Part of a small language model's weights.
Size: 11 layers, width 448, 7 heads of 64, MLP 1792 squared ReLU, vocabulary 16384, 41.6M parameters.
Architecture: LayerNorm before each block, learned positions, no biases in attention or MLP, untied embeddings.
MLP neurons of a small language model. Each row is named by its layer, matrix (up: input weights) and neuron, and shows model dimensions 330-425. Each number is 200 + 40 x the weight over its row's rms, rounded and kept within 0 to 999.
A block is one neuron, or neurons of one layer that tend to fire together. Before each block is what it responds to, as a language model described it from the Wikipedia text at the highest values.

Responds to: Infobox field names
L7.up165,196,230,243,150,152,160,259,210,172,179,178,204,330,152,192,178,266,267,243,158,189,225,216,191,191,245,190,210,274,216,126,220,189,191,222,237,229,229,214,249,229,162,197,149,137,221,209,293,254,175,118,242,241,172,311,135,192,232,165,210,181,229,190,184,243,197,197,163,182,222,214,169,153,240,125,234,160,221,231,230,235,186,234,147,238,70,192,231,83,252,198,169,200,210,178,223
L7.up436,161,174,196,147,71,222,190,238,192,176,209,235,226,194,214,172,201,175,225,201,229,213,168,206,207,176,174,158,213,237,112,170,148,132,224,168,152,156,228,230,144,233,162,178,134,227,230,240,201,160,167,256,188,126,186,273,143,190,239,215,237,283,208,223,119,182,115,173,201,219,153,212,118,222,172,149,207,167,209,224,295,211,197,164,255,190,155,222,189,228,214,116,219,208,177,203
L7.up1394,177,271,175,162,117,195,203,184,176,225,182,192,290,182,250,243,174,184,265,190,235,213,180,232,207,201,184,175,217,123,167,204,198,277,112,202,202,157,202,221,148,249,163,245,213,205,235,273,156,196,148,168,213,177,310,181,127,192,218,210,258,191,187,200,214,233,236,221,243,191,232,169,150,126,144,216,181,163,217,166,280,211,215,248,232,189,195,203,120,245,240,193,186,242,176,226
L7.up1615,162,235,158,176,102,176,264,196,191,245,157,157,256,252,169,192,237,144,177,196,247,139,211,241,225,209,159,134,229,174,125,191,198,160,183,205,207,240,229,219,169,225,186,166,154,242,217,242,260,226,186,190,192,189,222,114,132,218,188,245,164,141,186,232,323,206,197,232,233,183,241,243,155,256,182,242,141,170,203,205,221,199,228,219,204,126,167,133,132,178,242,225,202,154,145,196

Responds to: Clause-linking connectives
L7.up198,184,197,251,215,222,185,230,107,185,171,149,255,289,203,167,229,247,114,249,166,201,179,57,214,242,216,216,250,201,142,228,164,218,211,216,219,175,264,212,266,273,277,185,206,187,192,141,247,209,139,200,233,229,139,217,225,205,212,158,203,234,139,207,193,216,256,187,165,218,228,122,198,213,201,154,172,199,128,199,211,233,171,187,202,180,176,186,163,192,259,209,154,132,90,213,136
L7.up368,146,258,187,203,167,162,150,180,235,175,175,231,209,194,218,183,200,193,244,225,257,241,119,247,174,140,218,204,178,262,207,197,260,156,194,252,212,187,178,189,240,294,293,216,180,151,235,248,164,164,201,251,204,178,211,211,152,197,241,196,293,218,240,205,215,221,232,124,153,146,181,222,191,225,249,182,166,230,231,168,238,192,199,266,254,141,147,153,230,239,197,204,161,201,242,242
L7.up1188,191,183,233,196,133,132,247,264,224,181,215,226,224,216,188,262,169,165,215,187,144,251,30,278,236,242,264,150,189,249,196,219,175,174,215,220,262,229,206,158,144,285,272,104,209,229,212,185,159,173,192,221,187,159,228,285,146,198,267,223,208,162,210,144,252,181,222,158,249,215,230,179,188,211,211,132,178,197,177,249,243,249,212,211,256,179,251,157,206,169,156,173,212,193,204,239
L7.up1443,165,136,196,265,215,171,130,176,177,255,162,250,279,228,167,190,156,181,220,256,210,175,103,164,193,270,151,247,143,169,203,169,204,240,154,202,209,222,216,215,242,302,252,254,204,245,182,228,172,212,169,163,214,195,181,130,273,245,232,196,204,150,251,222,220,164,193,178,123,189,187,213,205,176,195,183,197,196,215,232,270,209,130,245,245,170,152,182,203,239,210,154,197,177,235,239

Responds to: Infobox field labels
L3.up1645,196,205,179,172,167,141,255,250,100,213,190,161,198,165,186,179,229,113,203,180,155,175,200,210,189,228,192,136,227,236,182,252,168,169,122,201,151,188,222,194,191,234,165,254,130,267,254,321,230,190,158,210,177,175,276,259,162,183,145,217,180,226,227,220,158,264,255,219,202,193,171,252,197,287,144,211,242,210,227,169,260,269,193,213,192,161,233,210,144,192,211,234,193,229,203,160

Responds to: Coordinating conjunctions after nouns
L7.up654,236,187,268,184,264,230,169,251,196,178,176,281,188,269,203,189,198,191,162,250,210,192,106,219,112,196,164,220,202,170,238,196,208,201,204,204,230,196,208,261,189,294,223,135,119,221,235,190,136,184,176,168,196,178,221,238,218,209,243,197,227,225,149,176,295,190,161,220,192,169,187,204,141,171,221,163,252,241,264,187,268,208,178,238,274,227,217,153,203,287,208,170,163,202,257,336
L7.up730,228,254,247,160,210,179,170,181,185,237,159,176,257,207,166,199,251,177,181,204,223,260,203,242,134,213,183,188,192,192,146,201,228,226,231,235,177,185,215,212,215,238,213,213,224,260,232,203,204,177,156,254,213,109,236,197,258,237,245,224,173,218,158,196,191,177,152,161,226,186,198,200,205,244,152,140,263,222,241,252,199,171,179,171,180,217,218,240,204,223,216,198,241,198,201,235
L7.up1245,268,233,191,232,237,240,213,233,160,214,153,157,172,252,243,177,256,228,183,158,204,269,172,223,167,156,184,154,197,186,218,213,236,258,212,277,167,217,173,217,133,272,252,224,198,214,152,197,196,238,138,207,247,145,221,222,260,213,171,216,233,183,181,201,203,215,247,180,202,184,207,253,115,167,288,183,248,180,260,221,187,182,117,183,200,224,190,169,214,204,176,219,219,171,248,175
L7.up1418,209,176,174,173,211,151,162,148,197,225,134,190,203,213,170,201,224,176,186,248,230,271,135,187,134,183,224,247,195,263,193,137,209,247,181,201,176,223,210,201,197,207,162,221,193,184,196,180,213,240,195,230,244,169,237,239,166,216,198,235,219,210,214,167,200,213,77,194,193,202,194,212,226,165,189,212,226,93,230,215,249,185,194,242,248,191,222,200,183,212,188,270,223,169,236,229

Responds to: Dates and table-row starts
L3.up1171,233,255,246,187,232,184,178,218,230,185,219,150,191,216,238,199,231,187,169,266,224,170,191,171,205,196,206,260,190,181,238,158,236,206,182,152,194,180,245,180,127,200,173,157,216,194,183,168,228,188,237,242,184,219,232,244,245,76,168,139,188,235,188,221,197,236,259,186,272,195,199,198,250,193,212,157,185,188,140,182,168,247,191,122,175,314,222,202,115,207,212,257,185,182,167,208

Responds to: Verb "has" and notation
L7.up142,194,195,248,156,181,208,190,172,263,222,194,220,167,224,197,234,178,286,263,143,171,171,109,229,161,178,231,221,125,242,287,124,266,194,207,167,250,182,196,246,195,284,221,127,236,214,214,209,173,248,153,170,237,217,250,219,289,149,224,207,177,144,100,204,124,205,183,252,127,219,166,162,176,230,185,200,226,159,250,212,250,171,210,159,188,243,147,202,209,154,184,212,213,191,235,202
L7.up985,244,277,277,194,196,195,202,222,242,248,175,174,224,259,185,289,208,229,166,207,186,281,217,220,167,213,259,157,129,180,283,176,243,204,199,231,234,174,200,262,189,286,188,187,218,148,224,176,132,168,156,193,178,178,261,285,261,198,192,233,144,140,192,168,187,232,184,225,144,229,171,222,197,212,181,134,242,234,214,181,210,208,155,199,204,205,168,196,201,221,246,214,253,278,166,160
L7.up1601,218,319,233,232,198,197,228,186,199,200,169,143,215,216,256,198,227,204,170,213,157,276,192,183,157,200,205,197,173,137,240,124,214,200,224,259,179,130,212,147,160,253,216,193,218,197,224,203,162,191,206,212,147,209,242,172,208,188,275,180,245,215,203,177,207,269,223,139,122,133,170,238,190,255,232,124,255,226,195,170,216,199,93,197,201,245,175,290,220,165,177,160,195,217,183,210
L7.up1621,224,214,210,171,128,217,161,213,218,193,195,150,250,166,244,235,181,279,172,213,167,234,156,224,159,187,205,161,121,164,183,166,193,211,243,234,225,206,206,234,225,254,190,167,254,170,198,133,196,190,190,191,219,221,272,184,261,180,142,275,285,214,171,125,158,247,221,313,187,175,231,170,220,193,257,133,193,244,218,215,228,202,157,173,158,192,211,154,209,183,184,244,194,247,236,207

Responds to: Table row-start cells
L4.up419,219,229,192,165,127,122,236,295,305,247,205,152,168,221,185,144,191,235,171,155,230,224,187,139,173,235,167,198,227,219,153,194,125,182,255,238,288,197,233,207,169,211,135,190,206,173,283,171,148,177,198,229,157,215,234,148,236,118,166,153,199,216,205,203,199,227,213,215,193,155,265,191,176,165,206,272,207,187,207,170,190,226,231,149,215,159,170,244,176,233,160,227,223,246,221,220
L4.up438,248,262,212,186,150,133,266,225,228,230,196,148,186,305,208,206,170,256,147,198,212,179,162,198,173,147,210,245,161,252,182,158,208,168,266,237,244,200,255,137,211,190,229,143,194,188,186,176,154,200,203,208,176,218,160,190,223,163,158,186,228,221,168,197,221,228,157,175,238,176,226,200,144,190,159,246,186,145,199,204,237,228,190,135,214,232,223,266,139,171,225,181,170,221,179,196
L4.up774,212,321,244,183,154,233,208,207,266,234,194,201,160,195,237,207,240,170,183,188,262,120,169,185,206,300,203,168,229,181,201,217,201,225,224,138,157,205,264,221,173,196,197,210,182,193,301,170,172,174,155,229,187,219,235,207,243,119,245,197,219,305,178,233,130,299,242,227,170,233,198,195,181,214,228,196,251,202,200,176,285,226,209,152,186,222,142,185,105,249,185,228,114,238,180,284
L4.up849,165,239,229,274,182,205,254,186,265,205,201,182,158,137,235,232,200,195,152,216,275,210,206,207,186,274,190,195,239,130,192,145,200,184,334,110,256,149,227,211,100,157,184,194,231,211,203,197,258,214,211,116,178,236,201,193,196,199,249,215,229,209,115,259,237,235,225,188,182,207,287,195,245,161,217,180,184,216,246,174,210,235,240,157,175,215,203,212,198,220,204,244,272,213,181,266

Responds to: Table row ends
L4.up629,274,204,161,211,188,151,169,208,198,205,188,184,227,259,168,225,218,203,184,212,251,233,199,246,203,143,276,218,173,202,260,197,201,256,251,168,202,272,264,200,189,232,238,163,228,159,235,206,226,215,173,154,273,86,157,164,188,307,186,229,179,217,179,215,175,258,204,218,296,200,184,200,311,196,166,128,174,142,227,201,262,165,225,170,255,202,177,156,190,206,246,138,240,234,202,169
L4.up665,246,217,209,246,183,190,179,174,150,215,183,234,226,212,146,256,116,246,207,189,211,160,181,249,184,201,204,224,190,255,169,230,179,238,230,115,221,188,254,161,211,214,204,144,225,251,234,181,247,262,215,158,270,180,137,118,270,230,186,180,185,191,154,200,136,152,267,235,210,225,256,235,232,200,175,194,190,208,164,258,229,178,183,210,246,243,199,209,243,205,249,135,223,221,201,194
L4.up824,202,211,213,224,190,191,148,188,172,197,195,199,190,169,238,272,164,205,143,137,192,181,151,239,176,126,199,235,168,209,232,179,201,293,223,120,204,206,222,188,202,240,247,162,165,160,297,149,208,286,197,175,266,200,152,180,179,213,184,227,152,133,191,141,144,203,283,216,231,210,224,196,287,205,208,218,254,210,175,243,244,187,194,146,216,186,185,226,298,223,220,146,216,216,219,153
L4.up1041,271,258,232,213,137,153,232,227,162,177,176,211,148,299,198,256,181,196,281,181,235,190,222,258,180,130,337,216,194,201,214,197,197,191,217,161,180,164,241,197,152,196,252,170,152,292,231,178,193,241,222,169,272,207,210,189,193,216,264,182,200,250,136,209,136,167,249,236,241,166,232,196,219,185,278,108,192,138,156,235,216,183,158,221,241,173,216,244,197,150,226,164,268,223,128,190

Responds to: Quantity and status modifiers
L4.up904,245,181,216,200,197,178,216,127,167,202,192,242,242,221,285,204,198,184,144,170,193,150,152,173,230,137,188,281,193,229,178,229,295,232,203,158,209,196,173,260,240,208,192,287,184,139,259,171,238,221,161,214,251,220,120,161,153,163,131,193,159,179,209,263,130,227,148,201,202,259,231,301,244,229,182,144,186,174,203,212,253,168,207,248,261,199,174,216,208,221,261,228,247,187,134,207
L4.up1315,212,282,186,215,270,190,192,200,185,155,211,255,161,188,223,226,236,175,234,183,205,110,190,133,212,188,214,246,183,250,259,192,163,182,92,137,249,163,226,257,223,255,145,261,161,206,195,203,235,191,163,176,263,196,182,124,147,108,209,197,207,207,166,279,211,224,160,240,169,190,219,313,237,258,219,168,265,184,168,126,324,201,210,163,269,267,162,296,214,210,257,144,230,180,212,221
L4.up1671,181,187,163,279,243,145,184,193,241,168,219,170,149,229,227,188,307,217,133,193,210,189,138,181,207,175,217,205,198,209,249,149,249,184,127,210,273,224,218,193,238,202,249,215,220,201,189,260,247,239,279,146,178,210,105,207,202,151,220,190,161,192,233,194,201,196,269,215,139,240,205,281,102,236,265,148,212,185,131,219,296,210,227,236,276,172,199,210,223,190,168,142,227,190,150,94
L4.up1725,205,225,255,168,238,203,165,201,236,264,207,145,308,207,237,189,221,193,141,219,231,254,114,208,191,171,206,226,172,181,327,142,256,259,173,194,190,191,201,201,183,235,216,191,265,232,190,188,164,209,221,241,194,171,224,243,198,86,195,213,181,168,180,262,207,213,180,167,220,197,149,195,252,153,228,110,229,180,129,219,216,163,182,230,257,221,210,208,160,197,176,171,191,243,175,198

Responds to: Line break after structure
L7.up103,278,211,103,214,160,249,210,175,297,203,157,230,208,186,222,275,165,152,122,224,217,194,149,211,202,186,246,223,200,175,192,115,180,189,238,190,275,184,235,205,199,213,273,173,185,158,277,169,184,211,144,237,255,176,213,209,240,165,228,242,185,162,53,178,156,257,206,297,174,177,224,207,228,268,274,115,250,131,196,228,255,200,192,165,219,210,187,234,235,152,267,189,196,231,158,147
L7.up405,224,219,187,238,174,227,183,152,245,179,208,266,277,244,221,221,141,214,175,130,228,265,146,221,229,180,242,225,173,205,203,169,199,272,222,229,169,229,241,177,227,255,280,202,150,225,261,161,230,214,89,247,251,216,141,128,157,172,267,169,199,207,158,168,233,191,167,224,214,213,192,198,188,271,290,168,258,150,161,221,259,225,174,197,178,229,235,203,182,188,212,167,96,261,175,177
L7.up514,186,211,203,203,177,220,256,231,96,207,209,190,280,182,148,279,152,206,128,204,201,205,129,208,228,199,241,109,166,255,148,160,197,259,221,185,229,166,280,163,145,216,222,172,203,130,174,214,166,240,111,210,245,108,232,163,156,208,177,191,239,190,227,255,241,260,166,238,240,201,301,206,233,249,226,226,232,210,196,240,312,219,205,152,251,194,146,199,252,211,211,164,230,204,189,158
L7.up949,263,198,152,249,200,233,135,141,238,190,193,229,236,202,185,235,166,258,212,192,206,204,142,199,239,225,215,218,204,243,281,198,154,228,136,168,244,272,195,192,191,300,227,133,116,120,180,209,170,194,168,259,171,191,236,258,199,152,198,151,186,186,178,250,297,176,115,267,148,188,229,174,235,291,228,168,214,188,246,253,249,235,169,176,178,203,183,197,265,187,225,170,200,206,133,198

Responds to: Clause-linking subordinators
L4.up960,226,225,258,145,230,186,143,214,239,191,199,145,249,272,200,235,192,247,200,220,193,261,231,237,170,168,220,223,147,232,219,196,239,187,178,141,175,165,180,226,213,263,189,183,207,189,206,156,127,214,153,200,180,218,211,219,226,178,193,226,186,183,146,172,114,242,214,223,196,185,172,240,186,172,138,134,217,176,209,180,220,221,227,209,205,259,219,187,209,204,170,147,230,284,166,198
L4.up1042,227,252,247,203,236,195,201,259,171,235,180,234,208,154,216,227,198,266,183,188,233,158,73,256,183,159,212,267,179,177,261,157,292,211,223,263,212,221,196,220,201,278,195,218,251,156,232,240,116,235,151,192,178,187,170,131,198,180,106,239,202,167,245,172,174,260,202,132,220,234,152,193,184,268,156,164,270,220,147,241,221,196,176,168,121,292,196,179,194,247,203,160,141,189,218,186
L4.up1442,200,273,259,181,210,255,205,235,177,198,164,186,288,258,243,232,187,207,195,210,238,297,190,268,195,220,202,189,156,174,251,163,154,174,235,214,132,218,222,186,182,275,148,187,226,254,259,191,115,158,209,151,164,189,243,225,217,188,149,154,190,229,218,123,131,303,234,242,197,177,167,150,202,150,222,200,207,159,94,153,178,230,119,221,235,208,217,218,187,182,208,213,156,261,176,198
L4.up1673,226,270,327,207,226,234,179,199,220,227,206,201,208,302,291,185,129,275,241,243,196,250,202,235,213,235,217,134,204,237,212,153,233,234,238,224,166,239,197,245,181,307,216,191,222,173,236,152,140,208,185,203,168,199,259,205,222,236,172,264,215,194,206,129,86,246,271,194,209,181,130,154,210,173,191,143,218,227,214,140,197,213,179,233,225,193,187,216,183,185,215,229,201,240,196,227

Responds to: Counts after action verbs
L7.up221,218,240,144,179,247,170,215,189,186,216,213,177,237,212,282,242,259,192,193,194,218,210,169,215,211,215,263,171,210,186,227,148,240,163,129,214,179,153,198,239,111,240,219,251,179,162,150,214,182,214,189,155,196,227,185,149,151,217,231,187,113,191,133,181,209,274,228,257,138,253,213,226,229,241,160,228,153,204,185,221,251,173,222,252,111,231,218,247,162,223,264,140,236,246,194,229
L7.up544,241,222,236,306,201,149,138,180,256,231,213,203,237,265,243,211,214,170,174,156,163,167,120,192,249,174,195,224,149,278,179,199,190,201,150,246,250,182,203,198,191,227,179,197,232,163,199,171,282,197,187,203,252,181,186,254,203,177,250,201,271,201,213,231,171,166,176,198,166,191,264,279,177,255,163,201,262,159,149,235,273,197,164,176,256,116,208,266,155,245,267,158,195,175,203,226
L7.up1287,237,181,205,287,186,173,194,198,289,241,218,166,324,222,200,246,248,205,182,204,193,194,119,192,135,183,217,202,195,159,273,196,195,182,161,132,198,172,189,187,177,236,236,219,208,154,133,294,226,280,182,176,261,180,149,162,222,165,177,183,196,221,132,172,225,188,176,235,181,219,237,205,222,202,178,247,207,128,171,246,258,160,198,170,212,244,141,234,166,272,197,136,222,185,173,185
L7.up1425,189,305,173,213,203,181,201,278,193,130,149,207,193,125,224,168,232,180,190,180,209,242,144,150,182,218,207,234,225,243,230,259,243,209,140,216,189,224,218,248,214,148,137,252,192,263,192,195,214,149,150,256,217,154,203,166,187,216,151,141,261,207,245,243,191,149,177,217,185,190,159,220,183,226,186,187,211,191,140,259,273,163,198,125,247,219,201,157,162,280,227,157,196,187,218,292

Responds to: Technical noun modifiers
L3.up1196,214,299,247,227,197,206,220,225,214,145,188,206,294,204,193,293,177,229,201,187,173,284,181,259,202,234,200,183,179,231,231,143,223,209,217,248,224,200,202,155,139,274,195,177,208,130,237,214,125,188,195,135,185,197,239,220,228,171,194,208,243,212,196,130,133,276,237,225,179,195,191,203,151,165,229,131,206,217,236,180,183,202,135,207,257,187,166,154,200,188,195,200,192,261,235,252

Responds to: Post-comma clause connectors
L4.up391,228,144,84,230,226,132,140,181,195,180,219,236,186,263,185,188,149,275,174,232,188,181,38,247,229,201,226,277,245,239,191,236,207,210,201,179,200,227,208,206,193,276,232,149,213,224,194,232,228,179,227,208,207,240,252,218,170,164,245,231,235,226,199,226,136,135,149,235,219,300,195,175,203,191,155,225,173,181,206,228,275,132,227,203,213,206,202,168,65,224,144,131,257,160,159,139
L4.up700,213,304,178,184,223,216,194,173,168,218,168,281,269,185,229,188,127,191,121,218,203,164,92,223,231,178,213,255,177,197,288,201,249,267,105,211,218,261,189,271,236,249,183,219,166,260,229,157,195,229,233,235,170,182,137,137,179,234,159,196,185,189,237,244,237,214,172,165,225,242,179,191,192,126,211,210,195,184,228,180,258,266,228,186,156,218,173,153,164,244,174,188,147,191,221,181
L4.up1044,196,199,173,226,190,168,160,181,198,306,182,212,230,221,179,187,228,267,159,134,230,166,158,181,221,150,229,298,223,129,233,240,204,271,283,122,129,237,190,265,217,229,290,146,214,230,192,154,208,185,139,164,197,244,191,236,198,145,189,235,200,174,159,179,112,143,268,208,219,231,148,285,153,193,237,141,167,188,242,192,185,232,226,215,234,260,194,208,120,214,202,220,183,247,207,145
L4.up1206,257,183,142,249,179,205,134,234,165,259,235,247,184,231,215,265,175,221,198,253,153,256,139,231,209,198,195,232,183,182,203,148,239,250,180,236,206,255,244,187,183,264,167,247,190,261,168,211,242,213,232,172,240,220,172,219,128,162,179,178,190,206,224,235,190,189,218,241,279,239,228,243,227,238,189,164,142,202,259,195,204,222,194,243,154,234,188,160,136,219,208,156,176,171,171,178

Responds to: Infobox field labels
L4.up144,229,222,176,190,132,171,262,221,193,205,194,198,155,255,185,216,240,166,201,203,247,203,161,181,194,191,200,189,218,202,192,197,182,274,206,129,188,224,220,193,140,178,205,124,201,200,200,261,241,186,205,206,206,284,222,189,122,142,172,205,256,208,229,234,164,139,201,151,205,187,216,246,179,186,162,215,154,209,243,243,214,277,194,221,224,196,174,192,165,200,190,210,224,194,135,198
L4.up798,174,233,153,231,219,158,187,199,217,138,168,186,164,141,179,175,255,226,187,192,187,184,168,163,180,245,219,200,220,265,209,167,203,179,170,195,169,230,218,160,168,245,135,185,130,229,212,205,189,181,155,249,220,237,275,134,165,175,200,209,269,220,205,322,173,158,123,167,96,187,216,249,203,234,153,163,293,193,187,211,234,261,188,188,181,206,213,214,66,182,240,309,213,248,144,211
L4.up1234,201,161,232,115,166,224,232,222,125,184,166,143,205,195,208,161,238,121,187,197,187,193,190,170,210,208,188,141,239,195,191,204,206,205,147,189,209,186,233,157,187,197,188,230,131,252,263,297,212,168,131,187,199,187,226,185,127,172,115,223,188,178,171,256,171,285,237,194,205,242,210,261,192,306,144,169,217,191,207,156,270,287,190,181,159,166,195,215,146,184,207,292,201,280,146,251
L4.up1491,195,172,234,163,228,180,266,171,108,221,185,164,227,252,149,207,299,167,153,207,176,264,189,190,174,239,216,153,246,155,165,254,174,234,232,195,140,197,200,262,144,223,227,243,170,212,191,252,267,205,160,216,186,202,291,201,172,153,178,224,210,239,164,188,226,244,247,207,233,209,267,176,194,248,151,174,224,227,227,198,181,282,201,148,210,142,186,223,120,186,227,139,203,204,177,253

Responds to: Table row-start numbers
L7.up400,207,232,191,205,145,108,183,267,201,241,204,181,200,296,252,176,261,162,165,135,179,209,185,222,189,190,239,159,215,275,182,144,186,249,174,193,262,171,262,139,215,186,211,170,209,179,273,181,191,245,194,228,176,167,305,264,199,180,265,187,190,213,188,179,269,238,197,157,188,203,183,229,274,184,227,229,137,174,200,182,235,207,204,115,220,237,165,172,230,236,177,250,234,181,171,263
L7.up433,249,167,239,178,133,145,180,178,242,178,173,254,236,184,159,223,214,133,164,150,233,193,116,200,227,184,265,200,198,230,208,166,217,194,185,187,198,200,258,121,165,269,200,236,175,190,256,199,259,216,147,194,185,198,186,217,208,146,236,124,152,192,174,221,298,215,178,207,132,202,222,129,261,203,282,185,165,187,229,186,242,193,197,188,198,220,160,198,192,256,197,166,260,182,196,204
L7.up857,227,215,147,231,165,226,156,169,236,253,178,232,181,196,330,193,234,195,181,157,215,187,190,268,195,221,241,152,206,256,217,238,188,166,128,204,244,208,244,137,227,217,224,239,254,192,180,232,174,214,121,246,209,227,189,200,201,194,203,263,223,216,186,153,169,167,165,178,198,229,163,136,231,219,206,202,203,180,229,236,254,138,221,163,190,203,219,182,150,237,153,283,204,128,227,262
L7.up1439,218,203,216,197,104,154,107,153,296,217,171,181,205,178,154,193,179,157,211,131,284,194,192,218,157,282,213,134,154,190,171,261,210,234,142,147,203,232,217,218,140,230,165,244,195,138,240,207,206,189,142,183,170,216,179,180,256,133,236,136,216,267,204,153,153,104,200,206,196,181,180,254,191,170,248,173,237,189,179,181,216,234,177,230,231,247,202,230,219,184,250,228,149,167,221,150

Responds to: Space before numbers
L3.up226,189,198,268,233,241,204,91,178,190,227,243,169,203,197,227,173,203,187,204,214,184,301,136,244,218,142,243,234,205,188,268,172,213,189,134,165,281,136,209,142,199,220,253,178,243,222,181,182,178,191,227,296,208,161,121,278,294,205,234,179,114,225,182,224,155,186,136,185,147,186,161,169,212,99,275,164,236,224,179,228,174,220,192,236,242,226,189,245,239,217,175,146,265,191,166,221

Responds to: Table row endings
L3.up1365,217,215,215,257,223,222,128,210,176,187,172,180,261,254,129,204,208,217,123,154,201,208,177,194,151,109,216,290,162,240,226,241,234,340,245,183,185,200,238,199,194,224,244,219,236,191,195,194,213,222,133,209,276,192,161,244,220,331,159,172,191,169,161,183,122,225,260,201,273,211,269,239,265,148,243,195,171,163,217,274,217,177,211,132,149,180,207,222,167,170,269,189,196,213,204,178

Responds to: Or and and
L4.up636,210,156,259,280,230,174,229,178,197,212,182,213,215,245,180,243,169,179,98,177,183,251,214,272,202,181,211,210,215,202,250,157,223,167,196,215,213,272,229,196,186,184,232,189,198,142,212,144,229,281,152,147,219,221,178,200,243,210,161,194,235,158,187,200,221,244,251,206,195,142,152,178,254,201,245,154,108,185,239,150,221,167,147,177,240,167,180,245,225,238,210,183,257,229,123,135
L4.up686,254,206,230,241,201,172,166,166,209,232,187,203,180,233,144,249,128,155,199,212,222,145,176,265,221,204,208,211,165,192,265,199,215,128,196,149,224,183,148,209,252,250,182,200,238,189,252,209,174,249,125,208,175,159,141,236,235,251,245,222,185,208,166,212,208,235,170,158,187,172,152,238,216,166,269,130,222,222,243,208,212,224,193,220,213,246,194,168,248,216,200,199,297,278,163,157
L4.up1091,181,199,216,158,189,203,153,247,260,195,181,156,206,230,233,134,171,198,202,176,202,256,135,149,160,241,221,182,202,254,256,235,176,154,219,210,219,194,214,232,186,311,207,169,220,201,272,280,193,181,250,200,144,205,198,113,241,180,239,157,147,192,178,258,262,146,145,250,250,159,178,225,159,82,249,235,236,185,217,219,245,204,200,216,234,229,200,154,223,202,171,259,175,221,201,283
L4.up1433,268,231,209,207,184,128,204,182,257,190,182,203,180,236,187,178,193,175,236,196,223,158,158,236,219,180,207,194,208,216,177,178,217,183,176,160,255,283,249,248,113,194,186,198,191,191,277,230,251,209,143,213,214,185,121,174,148,203,285,231,229,245,138,235,231,226,217,171,184,219,188,187,181,167,220,194,200,212,296,147,182,221,149,220,106,165,197,176,162,220,218,212,240,257,169,240

Responds to: Limiting adverbs and alternatives
L3.up819,191,151,283,247,275,179,171,177,168,240,145,160,179,187,145,299,185,153,167,160,223,151,171,254,209,188,214,171,175,182,243,210,218,187,205,144,294,165,205,221,229,254,227,252,242,115,148,175,237,241,209,221,227,164,178,244,180,243,253,195,188,235,109,212,238,275,174,155,217,222,239,169,246,140,248,146,258,181,214,243,229,186,237,242,250,222,194,153,212,221,199,170,245,191,167,211